Weights of a small GPT-style language model, trained from scratch on English Wikipedia: rotary positions.
MLP neurons of a small language model. Each row is named by its layer, matrix (down: output weights) and neuron, and shows model dimensions 32-159. Each number is 50 + 10 x the weight over its row's rms, rounded and kept within 0 to 99. A neuron's up and down rows have the sign that makes its largest values positive.
Before each neuron's rows, "fires before" lists the tokens most often just after its 100 highest values on Wikipedia text that the model never trained on.

fires before: "ed", "ing", "e", "er", "es", "est"
L13.down1131:57 38 56 75 53 32 54 62 40 46 63 51 42 45 67 34 55 40 42 63 33 49 45 41 63 46 35 60 60 55 54 62 51 67 49 28 26 45 33 42 70 45 61 38 52 48 49 45 40 47 49 41 52 43 55 34 36 44 53 35 58 30 44 40 48 58 48 55 46 43 42 51 61 31 61 55 46 61 55 52 57 23 49 46 46 68 56 54 38 46 54 61 43 56 40 46 64 35 49 48 32 51 54 64 54 65 58 41 53 45 53 51 67 52 40 56 62 69 36 49 61 59 41 45 50 49 58 63

fires before: "9", " |", ".", ",", "8", "4"
L9.down381:47 51 46 28 51 61 43 53 30 49 49 39 49 41 64 52 39 56 49 54 28 40 57 53 43 48 55 42 68 44 56 58 41 48 58 55 46 68 58 46 76 51 40 55 44 59 50 50 47 64 51 52 49 71 46 47 52 46 56 64 49 54 53 63 64 36 34 53 57 32 56 49 59 66 40 52 58 55 65 56 33 66 46 49 53 49 60 58 53 28 47 46 60 35 39 36 61 52 61 55 60 27 57 39 60 56 73 52 47 59 62 46 48 56 48 45 49 42 46 54 64 64 41 40 58 50 40 38

fires before: "way", "able", "ro", "ed", "al", " of"
L5.down651:44 54 60 51 56 61 57 53 52 45 49 43 41 46 52 38 65 40 26 40 50 42 58 70 48 64 55 52 44 74 52 58 35 39 65 35 42 54 62 39 48 35 63 48 45 43 29 46 32 45 52 60 58 55 40 49 47 47 53 69 54 63 52 43 47 58 48 60 64 54 38 57 58 43 62 62 51 58 65 51 53 67 42 60 57 50 47 44 29 52 49 65 31 39 49 48 44 42 50 34 46 41 56 37 49 43 48 65 60 48 71 54 34 59 55 45 58 63 61 46 44 37 38 68 39 32 60 36

fires before: "er", "ing", "ers", "ered", "ry"
L10.down745:38 27 43 64 61 47 65 47 63 41 61 54 28 31 53 48 52 43 61 53 51 42 53 49 75 43 52 53 45 42 46 49 53 33 25 39 50 36 62 46 49 59 53 49 49 43 44 43 51 48 57 60 39 56 42 47 60 38 65 64 38 55 52 51 43 22 47 58 58 30 46 58 39 29 52 72 61 59 51 29 67 45 53 55 51 34 51 54 41 55 48 59 48 42 51 55 48 45 41 63 37 52 63 69 49 53 47 52 42 51 48 60 56 44 53 48 58 49 42 55 46 44 59 61 61 37 40 62

fires before: " ", "9"
L13.down1067:35 50 49 51 45 63 45 58 68 58 49 49 47 45 41 74 41 52 63 60 57 51 37 55 31 27 53 32 49 42 54 41 47 49 47 62 36 56 59 56 65 61 59 54 47 48 56 41 63 40 41 57 40 53 46 54 64 62 44 56 40 58 37 59 58 43 53 56 65 47 66 56 46 58 45 45 30 38 26 49 27 50 65 47 46 34 57 40 58 51 52 49 29 35 66 66 36 42 51 42 54 42 55 40 54 47 60 47 52 59 42 43 19 36 57 43 54 31 55 47 29 36 38 48 44 51 44 51

fires before: ",", " of", " in", " from", " and", " ("
L13.down449:47 47 38 52 58 54 78 42 59 51 48 51 38 56 47 51 52 43 65 52 45 56 69 66 40 44 47 41 49 65 41 29 55 47 58 53 59 45 62 50 46 43 62 53 52 53 56 62 47 49 40 59 41 49 58 69 50 56 54 55 43 54 62 59 43 39 38 45 54 72 38 44 24 47 52 56 40 64 59 46 55 34 49 52 57 38 50 67 51 32 46 34 55 54 41 53 44 52 53 61 53 42 63 36 60 38 39 37 45 49 44 53 67 30 48 50 40 40 49 63 36 58 54 43 44 45 37 48

fires before: ",", ".", "s", " (", ".\n\n", "\n"
L5.down51:46 69 53 49 82 50 33 58 40 39 47 59 28 44 46 44 57 37 50 55 36 53 59 58 59 50 49 61 61 50 56 60 49 66 43 33 44 70 65 55 43 52 50 37 48 43 32 43 58 52 54 36 35 52 48 67 39 50 47 41 40 69 36 40 49 66 41 36 64 30 47 45 59 68 49 35 42 54 72 49 37 59 50 51 63 37 64 45 51 56 38 36 35 60 51 51 60 54 55 59 44 41 55 63 42 58 53 42 44 49 58 36 35 54 55 53 48 32 46 57 45 48 50 47 56 52 57 72

fires before: "1", "9", "2", ",", "\n"
L9.down1176:47 41 61 49 56 54 28 34 65 52 38 43 45 52 69 69 39 73 46 47 59 52 49 39 49 52 40 49 46 53 50 52 45 40 44 55 53 49 47 44 59 77 43 47 43 52 50 45 36 61 57 43 54 51 44 66 45 57 32 54 52 35 41 52 72 47 42 37 43 64 67 36 60 50 52 59 46 45 66 54 37 56 51 32 32 32 57 42 53 56 54 72 78 47 50 39 52 55 55 58 44 24 63 57 49 48 52 34 57 45 30 60 48 46 49 41 44 47 40 71 45 55 73 67 45 61 33 50

fires before: "1", "0"
L13.down516:47 32 37 56 46 42 54 45 47 62 64 37 51 38 61 48 54 57 52 51 23 52 53 55 50 45 41 55 52 56 26 37 66 51 59 45 32 44 58 53 52 37 47 61 48 59 42 54 50 52 48 43 49 61 58 45 43 41 28 61 53 28 52 39 42 51 52 46 47 39 55 56 49 56 42 54 42 62 52 48 40 57 50 41 44 46 33 69 52 44 55 44 46 49 54 55 47 59 63 47 43 55 60 54 37 53 53 50 54 57 75 34 50 43 42 45 59 55 51 69 53 59 53 31 58 50 45 40

fires before: "1", "2"
L13.down895:55 30 67 39 56 52 42 50 50 43 58 49 64 41 45 49 60 49 59 48 60 66 52 48 48 40 51 55 42 60 53 61 47 35 65 39 60 46 61 62 34 55 51 56 48 47 35 72 65 50 41 25 62 39 41 68 59 56 66 46 52 36 42 33 61 45 39 55 48 47 46 57 51 48 61 51 44 52 58 40 39 36 40 50 55 52 51 50 65 54 43 58 76 32 42 42 48 33 51 48 52 52 34 46 49 55 51 43 40 38 51 51 63 41 52 46 64 60 40 43 49 38 52 67 56 57 52 39

fires before: "2", "9"
L13.down843:40 41 38 62 53 61 52 65 45 54 51 51 55 57 34 33 55 39 39 54 62 42 68 49 26 38 49 46 49 47 37 56 51 61 64 40 59 50 42 54 46 49 49 68 46 45 58 35 54 54 43 54 33 43 46 63 43 39 66 65 64 45 54 44 45 45 54 47 50 32 51 62 37 43 39 61 55 43 55 54 43 22 44 47 38 40 37 64 40 65 39 30 38 62 43 49 34 46 75 31 59 50 51 50 46 61 44 57 73 37 55 33 67 47 46 58 48 46 40 68 51 51 60 58 45 26 41 39

fires before: "1", "2", "ent", " "
L13.down1068:47 50 43 54 61 54 47 32 36 49 50 37 60 52 54 31 49 47 49 54 50 43 45 46 37 33 50 38 68 54 42 47 47 69 60 50 62 70 47 44 35 36 37 53 39 59 42 55 43 61 45 49 53 40 66 43 55 31 55 58 38 49 47 53 56 40 44 51 49 50 51 46 36 43 59 43 50 71 26 59 59 50 52 45 52 64 40 49 39 23 27 52 45 48 28 37 39 63 50 45 64 37 55 58 50 58 57 69 58 49 43 38 35 37 65 38 61 51 51 65 63 58 66 60 25 48 55 59

fires before: " of", "s"
L10.down1195:65 68 50 51 58 40 58 62 39 57 42 52 53 43 52 58 34 46 45 48 46 45 47 47 35 58 44 66 37 33 38 40 57 53 48 60 52 44 59 45 57 40 33 30 40 42 52 43 70 53 60 42 43 60 56 48 69 47 52 36 35 65 30 49 41 57 30 28 34 45 46 60 59 38 58 43 62 55 43 71 56 57 52 43 47 44 56 54 50 51 47 61 57 54 37 53 52 36 45 44 33 65 56 37 52 54 38 57 51 31 32 45 57 43 47 45 38 54 47 32 41 40 48 43 42 49 36 57

fires before: "8", "9"
L13.down453:49 46 60 46 46 47 63 59 52 56 40 35 46 46 84 49 57 54 43 43 44 50 34 44 54 55 47 61 50 49 28 40 31 54 68 46 44 52 52 68 37 53 34 42 47 35 52 75 49 49 60 56 34 54 42 58 51 66 54 33 31 46 36 59 50 46 43 46 51 58 47 49 49 67 35 38 43 47 46 40 39 42 56 48 31 46 44 56 43 61 44 60 43 53 62 70 42 60 73 62 58 41 67 48 57 35 67 54 61 46 50 45 51 57 64 46 30 63 43 66 32 56 52 54 26 62 49 35

fires before: " |", "ate", " D", "ite", " |\n", ")"
L5.down939:29 53 40 56 57 37 43 72 50 63 49 44 34 45 54 52 37 51 43 39 44 31 55 53 45 50 55 49 61 65 37 39 40 66 25 63 51 48 38 60 51 46 52 49 48 54 53 34 49 57 68 44 60 69 51 42 72 58 61 47 60 41 58 39 46 59 39 64 67 64 65 56 31 52 64 38 42 43 43 47 69 46 45 50 57 36 66 51 54 54 54 54 49 43 48 54 48 64 50 57 50 26 42 33 39 58 62 54 56 46 76 51 39 58 45 56 47 30 64 50 36 44 47 48 64 54 34 45

fires before: "0", "2", "9"
L13.down1254:51 33 57 56 76 64 40 58 36 58 43 49 53 47 37 50 72 52 71 52 65 53 56 40 53 45 33 47 36 48 36 63 73 36 50 48 47 50 59 60 52 38 43 36 32 35 58 40 43 44 32 56 39 37 68 56 52 50 65 45 53 30 51 32 56 41 46 36 57 67 62 60 61 53 64 47 58 48 55 44 53 50 51 31 38 40 57 56 56 50 53 47 56 45 43 58 34 39 42 38 54 57 30 32 45 42 53 38 61 41 57 31 54 43 57 59 37 53 48 36 70 55 62 54 46 47 29 47

fires before: "9"
L13.down53:28 59 57 52 34 42 53 40 37 71 49 41 51 62 56 42 35 62 44 43 60 48 46 52 23 38 27 45 49 49 46 43 62 49 51 46 42 49 53 54 39 60 60 35 51 47 48 47 45 56 35 32 48 55 57 55 32 55 41 64 45 54 64 46 56 61 22 34 49 28 54 50 51 63 55 45 45 32 46 41 54 18 65 44 60 47 62 49 59 49 34 45 43 44 43 45 51 57 49 46 43 37 44 45 51 38 51 41 62 49 55 50 60 33 39 44 50 73 38 54 48 54 50 70 47 34 60 33

fires before: " to", "ed", " by", " on", " in", "ated"
L13.down1167:49 31 52 59 56 42 50 45 53 51 58 44 51 41 67 61 52 56 45 62 57 30 55 65 39 32 42 47 46 47 47 41 37 45 59 47 28 61 56 47 36 42 45 54 33 32 58 41 54 37 46 57 49 64 49 61 56 52 63 32 63 39 59 56 50 52 33 53 59 32 55 68 48 51 38 48 52 37 48 78 38 68 36 65 53 55 63 54 69 41 48 54 52 69 39 43 66 59 58 58 56 42 42 53 74 44 49 33 46 37 58 44 53 47 38 64 50 62 54 36 69 48 46 50 49 54 58 56

fires before: "1", "|---|---|---|---", "3", "6", "5", "2"
L13.down1049:33 59 68 54 59 46 59 60 67 35 51 39 57 44 49 55 57 59 47 43 63 57 34 61 54 33 53 42 42 40 43 51 54 47 46 67 53 35 60 51 50 44 69 55 38 37 35 60 51 60 63 53 68 65 38 58 57 55 54 55 50 53 46 56 45 50 46 32 62 52 57 58 49 67 53 56 56 49 65 81 32 41 48 56 59 48 30 54 58 30 51 53 63 49 51 44 55 56 37 45 50 65 39 42 70 51 41 49 59 53 50 62 71 58 59 71 61 55 50 57 44 42 58 47 47 66 59 41

fires before: "ound", "ch", "ts", "g", "m"
L13.down459:53 28 66 33 35 47 37 45 49 51 64 37 46 70 45 35 54 51 37 50 52 49 57 42 39 51 45 64 61 61 63 55 51 49 48 46 43 57 43 30 61 57 37 45 56 54 32 41 55 61 50 41 53 49 42 61 31 46 69 38 65 57 56 51 62 61 53 40 36 58 48 61 53 43 55 47 44 58 50 36 55 30 53 52 36 57 48 36 46 54 44 51 46 59 45 43 43 56 48 33 48 58 52 70 46 57 60 37 53 60 71 49 65 46 22 53 53 36 38 62 60 41 52 47 63 37 65 53

fires before: "0", " ", "9", "2"
L9.down474:69 53 46 65 49 48 43 44 56 40 43 61 41 58 50 67 32 34 46 65 41 46 35 37 51 38 59 69 39 55 50 56 54 61 48 42 50 70 41 38 50 43 47 41 63 45 45 51 59 52 43 63 64 35 54 53 47 36 58 45 53 56 51 51 71 43 53 58 46 49 49 76 49 29 58 24 49 31 54 42 37 54 49 33 38 42 69 56 60 56 35 54 53 59 60 60 52 49 64 48 48 49 52 45 40 44 33 44 56 43 60 43 49 38 49 58 42 43 53 41 45 44 58 43 45 27 47 48

fires before: " in", " on", " by", " at", " the"
L13.down77:34 44 56 45 52 53 53 50 62 47 35 42 62 41 55 35 45 45 28 64 57 36 40 35 60 45 44 51 33 54 62 51 35 59 41 58 48 54 57 57 34 51 35 46 51 35 42 52 54 57 51 61 58 51 51 39 46 46 56 55 45 39 43 46 52 71 45 55 60 36 52 45 37 51 48 44 59 46 46 43 44 54 37 35 54 59 53 58 38 42 45 47 53 60 46 43 42 58 53 70 60 44 43 56 66 41 64 29 42 58 59 54 55 48 67 65 47 43 42 44 50 51 67 44 71 63 49 46

fires before: "1", "2", "4", "5", "3", "6"
L13.down177:45 67 49 55 44 54 57 48 62 36 36 53 41 36 59 40 49 44 65 52 52 40 41 60 51 37 48 55 61 51 50 53 29 45 48 67 43 43 56 57 53 58 51 57 34 36 50 50 28 42 57 59 45 53 49 59 57 47 46 60 45 39 60 49 54 50 54 52 55 55 30 52 35 51 46 49 41 52 59 53 41 61 21 60 56 58 56 52 55 50 57 40 62 41 57 49 40 48 50 40 47 55 46 46 60 37 63 31 40 39 49 42 32 42 35 51 56 49 35 50 37 45 44 53 54 49 69 55

fires before: " |", ",", "\n", ".", " ("
L5.down446:54 63 47 39 52 53 77 61 44 48 46 48 48 47 49 61 66 56 64 61 36 54 54 38 60 59 62 21 41 61 48 61 40 63 44 48 49 54 62 51 62 48 51 62 51 56 40 64 42 55 47 44 50 51 62 42 58 57 59 43 61 74 57 55 34 54 53 55 65 46 40 50 48 53 37 33 49 59 57 47 55 48 45 40 50 44 48 55 52 53 43 48 50 47 30 54 54 59 57 53 57 39 31 50 44 52 40 39 54 40 42 62 53 50 58 63 52 50 51 41 47 57 56 20 39 38 40 47

fires before: " ", "s", "at", "1", "2", "ther"
L10.down779:69 74 54 45 58 49 35 47 41 41 38 50 63 30 33 47 52 47 63 50 54 57 54 58 40 50 46 52 41 56 44 63 58 62 47 67 34 51 42 46 34 54 45 45 30 38 43 48 61 59 37 33 77 66 55 65 65 59 59 47 46 64 59 56 48 38 59 42 58 59 51 48 45 51 46 50 55 52 36 53 53 64 60 40 47 41 43 57 58 54 53 63 45 53 45 61 67 61 52 57 41 59 59 45 40 41 38 50 43 66 61 58 40 53 31 44 59 58 43 52 52 50 76 53 32 44 49 45

fires before: "ed", "es", "s"
L13.down745:57 39 55 66 63 53 43 26 55 45 53 51 48 57 46 35 48 59 49 41 50 46 61 57 48 54 52 63 56 65 37 38 52 49 51 54 50 51 53 41 51 60 35 59 58 54 39 47 42 74 52 44 46 69 48 53 47 31 45 75 51 46 56 55 46 67 46 44 52 52 42 50 45 33 48 51 61 55 35 69 60 62 41 47 37 51 59 37 48 43 44 56 70 31 67 43 46 60 59 64 40 55 51 64 53 52 25 39 56 47 44 54 73 57 42 50 36 57 62 50 59 59 59 59 51 42 43 42

fires before: "ed", "ing", "s", " to", " in"
L10.down69:54 36 68 62 54 38 54 28 59 53 69 53 46 57 51 52 36 39 48 42 45 43 54 51 53 46 44 65 47 52 59 35 44 58 53 49 55 41 71 58 50 38 48 57 56 47 51 46 37 51 45 49 44 59 58 72 52 51 44 57 50 49 50 46 55 48 51 25 42 50 39 39 57 40 59 55 42 36 55 51 49 42 46 50 56 49 63 65 69 51 27 65 39 72 59 36 56 53 52 63 43 66 57 56 56 60 47 70 65 45 49 66 62 40 50 45 50 53 55 58 52 73 48 63 51 47 64 50

fires before: "s", "ed", "able", "ing", " in", "an"
L4.down856:56 51 42 62 44 54 45 64 49 50 41 54 56 38 54 43 37 62 38 56 52 48 53 37 56 37 49 40 72 45 60 44 54 17 54 50 41 42 48 41 41 39 44 65 46 47 48 56 37 42 57 67 66 31 55 59 64 57 61 54 56 61 51 34 55 45 57 57 62 33 54 56 65 43 49 49 46 65 36 35 63 52 55 55 55 33 55 30 29 57 36 42 65 39 54 72 42 32 48 53 62 40 50 63 49 37 41 62 57 37 58 49 48 59 26 56 28 50 54 52 50 36 48 42 54 37 55 49

fires before: "n", "ch", "ts", "ound", "b", " first"
L9.down182:58 73 53 34 40 49 42 59 62 24 43 38 48 37 40 44 47 55 50 56 32 51 43 49 60 44 57 59 58 61 54 60 62 47 68 48 50 65 40 54 62 60 47 70 36 45 61 54 48 63 53 52 51 58 49 48 34 66 48 50 45 36 48 45 46 61 59 43 39 41 37 51 50 57 44 49 43 54 76 60 48 31 45 48 50 45 31 49 53 53 52 51 40 53 43 49 43 55 50 56 34 56 53 52 54 33 44 45 44 52 74 55 61 55 39 52 67 30 40 51 72 38 61 50 47 57 68 23

fires before: "1", "9", "2", "3"
L13.down393:41 50 45 32 42 60 44 42 63 44 72 53 59 64 55 43 40 52 49 58 45 51 51 61 27 57 41 65 50 45 61 48 48 49 60 49 49 45 56 62 44 65 33 50 47 28 56 56 39 39 43 48 54 49 30 65 43 58 49 52 50 46 48 49 62 31 66 28 44 48 54 47 53 33 45 60 48 43 46 63 42 47 47 52 41 40 38 49 72 42 47 56 64 18 53 46 47 48 70 55 54 44 55 43 58 36 34 50 46 39 42 45 51 48 58 62 40 42 43 61 49 51 39 32 43 33 69 44

fires before: "1", "2", "al", "A", ")"
L13.down565:59 54 51 66 51 58 54 56 56 51 55 45 53 55 46 42 66 62 30 50 51 52 41 61 37 58 54 40 54 59 48 53 61 55 41 62 50 31 64 35 46 56 48 63 41 60 54 49 55 61 56 46 50 40 44 60 62 47 48 52 36 49 53 43 43 70 41 26 52 62 58 39 64 72 33 41 66 45 42 43 33 55 33 40 50 64 53 57 50 43 78 52 46 55 44 51 60 46 73 57 41 29 52 49 58 26 50 52 64 33 45 49 49 34 35 59 59 59 56 66 50 29 47 58 54 75 49 54

fires before: "ed", "ie", "ement", "e", "ing", "ition"
L10.down337:48 40 40 43 58 53 54 31 50 67 63 70 39 58 61 33 34 37 40 50 37 49 47 40 59 39 53 51 60 54 57 41 58 52 54 44 47 51 52 38 57 44 60 32 63 60 62 42 28 42 52 39 45 40 62 43 45 44 55 47 61 41 51 57 34 51 64 57 57 56 52 52 56 58 45 44 40 58 46 35 64 54 47 39 43 53 53 49 55 62 49 54 56 44 67 57 25 38 49 66 49 43 61 27 56 41 63 28 46 41 49 57 60 55 36 72 40 58 63 63 53 79 57 43 42 49 43 50

fires before: "0", "2", "5", "4", "7"
L9.down964:52 56 67 34 60 31 61 40 58 63 51 51 61 56 50 51 58 26 56 47 47 54 37 55 45 53 48 54 42 46 36 48 49 54 49 40 40 54 29 65 41 43 57 51 45 42 48 32 66 56 52 34 55 74 59 31 51 44 54 36 46 62 50 47 44 64 44 48 40 50 47 49 45 60 53 50 47 51 61 57 74 25 36 34 66 48 46 43 47 75 47 36 66 55 35 50 46 51 50 40 45 54 46 46 37 54 49 59 49 40 49 42 54 71 59 71 49 53 60 52 44 47 69 27 47 42 48 58

fires before: "1", "2", "3", "9"
L13.down686:56 40 66 52 39 57 58 27 48 46 49 34 61 49 63 54 65 39 46 61 60 42 55 22 28 43 30 28 71 59 40 63 44 45 49 45 48 34 60 30 44 48 35 47 46 44 43 49 49 63 71 52 62 59 54 46 48 42 42 50 50 40 50 51 45 48 60 55 47 63 54 43 46 45 62 51 54 46 46 38 43 35 45 47 50 62 38 48 46 55 24 53 49 58 35 47 44 36 49 48 55 48 35 38 41 45 55 35 48 37 57 42 49 51 42 54 64 59 37 59 66 50 56 65 35 51 50 59

fires before: "9"
L13.down959:35 40 48 49 55 69 61 47 45 49 36 73 45 55 49 50 46 57 38 54 50 44 40 74 58 31 35 56 68 51 35 45 51 50 51 39 37 37 61 63 51 41 65 44 49 46 46 45 42 40 37 45 47 58 46 43 41 50 54 52 30 60 60 46 48 44 29 39 54 44 41 56 47 67 34 66 57 42 50 63 58 30 50 47 42 42 34 57 42 47 41 30 42 56 60 61 41 51 49 53 52 34 40 54 46 39 57 39 48 56 53 58 62 55 58 61 48 52 53 49 66 61 51 48 48 36 45 49

fires before: "8", "9", "6"
L13.down1024:58 49 66 52 54 58 49 56 53 58 38 59 58 26 54 44 48 63 50 56 57 59 38 49 68 39 47 51 52 60 50 46 51 48 43 41 57 49 47 66 33 67 55 64 44 39 63 58 64 47 63 53 71 60 51 49 56 59 41 62 43 44 58 49 60 46 35 40 57 45 54 41 41 56 48 40 57 45 15 42 48 57 45 43 43 42 47 65 58 27 44 59 33 50 68 65 57 55 59 52 54 42 40 62 48 56 43 50 53 64 54 51 37 45 62 46 52 38 43 37 34 64 72 54 40 65 57 51

fires before: ",", " |", ")", " June", " April", "ing"
L9.down952:35 66 37 54 68 57 42 60 58 55 46 48 58 31 50 44 55 61 47 48 55 55 51 53 64 60 53 50 50 48 53 52 60 50 39 59 58 56 48 44 49 54 40 50 38 50 48 54 60 56 53 34 55 46 51 47 42 58 54 54 60 56 62 52 60 67 45 55 62 66 39 41 52 54 47 45 35 40 44 43 56 70 60 48 45 41 34 49 51 49 62 68 49 38 38 56 44 56 43 54 55 30 48 63 37 44 46 61 67 48 59 58 26 51 56 54 43 30 62 41 38 57 43 37 36 48 43 52

fires before: "1", ",", "2", "3", "4", "8"
L9.down330:47 48 49 59 45 65 46 56 76 50 57 51 48 63 37 39 57 52 63 53 60 65 63 38 39 54 52 58 50 68 47 54 50 49 66 52 74 47 44 42 58 63 49 54 35 66 65 44 61 50 42 43 59 60 54 49 68 51 47 44 58 31 45 50 57 52 59 30 37 52 65 43 50 47 52 25 65 57 30 38 49 73 59 43 62 52 72 48 66 53 52 44 37 49 64 55 64 60 42 54 45 54 71 56 54 36 49 66 48 51 45 56 54 42 49 55 54 50 57 52 48 36 57 64 28 53 64 43

fires before: "a", "0", "an", "p", "2"
L13.down751:67 52 49 57 55 57 53 50 55 68 49 44 53 58 50 42 46 61 58 58 52 51 48 66 51 50 43 50 29 64 68 59 41 56 50 47 54 60 31 49 51 44 47 53 51 68 58 55 58 63 49 51 46 35 69 33 35 50 71 58 60 66 47 42 49 55 55 50 37 40 62 56 56 43 45 40 41 42 33 62 68 39 49 52 49 38 34 54 53 60 75 51 52 38 44 49 50 46 48 69 43 39 43 49 38 42 56 55 51 52 34 30 53 41 49 67 43 53 53 47 42 46 40 37 48 58 53 39

fires before: "4", "5", "3", "7", "9"
L13.down852:52 55 43 40 53 56 54 43 50 43 46 63 33 59 56 46 53 31 38 57 79 47 35 77 58 65 46 44 58 47 49 50 58 41 37 45 34 53 62 62 49 46 45 47 36 50 67 57 44 60 65 54 65 59 36 40 38 43 52 48 58 53 48 58 49 43 47 37 50 58 59 72 60 54 46 39 41 50 56 56 46 26 60 51 28 58 45 41 37 55 52 60 36 63 44 62 60 49 46 58 74 40 55 55 62 45 61 26 54 60 51 55 52 53 46 51 63 65 44 53 63 52 46 42 70 57 52 43

fires before: "ed", "ing", "able", "er", "y"
L13.down807:50 37 55 67 51 57 50 52 45 40 65 53 46 62 81 66 55 46 66 55 47 44 65 60 43 48 61 48 55 47 68 43 46 61 51 42 58 47 48 32 65 43 71 59 50 52 44 41 56 46 66 58 38 41 41 38 43 55 64 54 40 58 31 62 66 60 49 59 67 25 41 52 56 49 49 67 40 63 61 55 51 51 43 47 58 53 48 57 55 57 62 59 39 69 35 49 42 33 42 47 52 54 65 45 31 55 50 53 46 55 42 38 75 60 48 40 52 62 48 44 74 37 46 46 45 35 53 56

fires before: "1", "2", " to", ".", "0"
L9.down524:44 29 37 82 46 70 37 70 42 62 45 46 57 47 56 59 48 86 43 52 59 52 49 49 40 42 36 55 58 71 58 56 48 40 40 59 52 51 51 57 57 53 51 60 37 52 60 48 36 56 39 44 66 36 47 49 39 43 45 60 50 49 53 48 45 59 28 52 32 51 52 64 64 53 41 58 56 51 59 59 54 43 43 56 50 47 51 63 59 46 47 51 32 49 68 50 38 41 55 59 51 33 66 50 52 37 41 53 59 37 41 53 52 52 37 30 61 79 62 60 62 54 59 45 56 45 55 51

fires before: "2", "1", "9", "8", "4", "3"
L10.down383:56 49 53 26 40 64 40 51 51 54 67 50 68 71 47 64 30 45 51 49 53 51 54 50 44 37 54 36 43 47 44 45 50 43 57 48 63 46 54 44 66 61 54 19 73 41 61 43 31 46 57 42 48 39 62 50 49 55 44 31 50 37 55 48 41 53 30 32 38 44 57 47 72 34 61 57 68 62 45 42 52 47 51 56 33 55 60 64 58 70 53 59 41 31 54 35 42 28 44 31 41 49 49 54 51 54 45 59 48 38 42 34 31 47 38 55 52 56 59 47 50 44 55 50 64 45 46 58

fires before: "9", "0", " |", "ide", "y"
L13.down150:63 34 55 36 68 61 46 43 47 40 43 49 60 43 30 44 45 44 42 57 39 33 82 49 49 60 54 34 61 71 54 36 47 45 42 55 45 63 37 35 39 44 32 46 69 46 45 57 48 53 49 58 55 56 44 42 51 35 53 58 47 56 46 55 73 50 47 34 51 54 44 47 40 50 42 46 37 23 41 34 43 52 55 43 47 42 45 62 46 29 58 50 61 52 56 54 55 62 64 52 57 53 51 62 61 71 43 48 69 70 52 40 59 50 41 53 51 38 51 45 42 48 36 63 66 60 45 63

fires before: " |", " ", "0", "1", "2"
L9.down117:64 58 58 59 47 50 59 57 52 46 51 52 50 43 53 65 59 45 43 44 40 21 51 53 45 35 52 32 46 59 69 39 58 54 48 46 51 66 52 48 54 57 50 49 35 45 44 37 42 42 48 44 63 46 62 53 65 55 45 51 45 43 44 55 51 32 48 49 66 45 42 28 37 60 33 46 51 60 35 57 36 44 58 50 42 66 49 65 33 48 53 53 56 51 48 48 66 50 50 50 51 30 60 63 44 43 45 51 52 38 43 45 34 55 54 44 50 46 51 46 59 66 60 46 73 53 27 52

fires before: "ed", "9", "ing", "le", "p"
L13.down231:48 53 44 49 53 42 64 48 44 54 33 44 64 54 65 48 59 45 33 56 43 39 44 52 42 45 50 64 56 52 33 30 54 50 51 56 27 73 54 59 58 42 69 41 52 69 54 54 45 46 56 34 48 31 49 57 36 43 43 60 54 34 59 38 60 59 52 51 55 43 46 51 43 67 53 50 44 77 52 55 78 49 46 30 44 52 45 58 33 48 48 48 47 54 45 63 51 57 41 69 55 58 67 66 57 46 40 47 46 39 45 74 52 56 37 63 42 71 62 48 55 67 47 59 46 53 46 59

fires before: "ived", "ed", "ated", "oin", "ued", "red"
L13.down305:62 61 41 57 56 60 41 30 66 43 67 47 49 55 56 36 50 54 42 49 39 48 57 51 47 54 77 52 53 47 46 38 41 56 41 38 62 49 38 47 51 50 50 61 66 45 58 52 46 54 47 44 41 57 68 37 54 64 39 59 46 70 48 49 35 49 39 36 46 49 51 59 49 55 56 46 24 45 55 57 48 74 40 59 50 53 41 40 45 35 57 51 74 52 44 49 39 49 60 47 45 53 44 49 29 44 42 47 55 58 75 45 67 43 38 58 53 53 45 57 50 51 32 57 37 39 46 37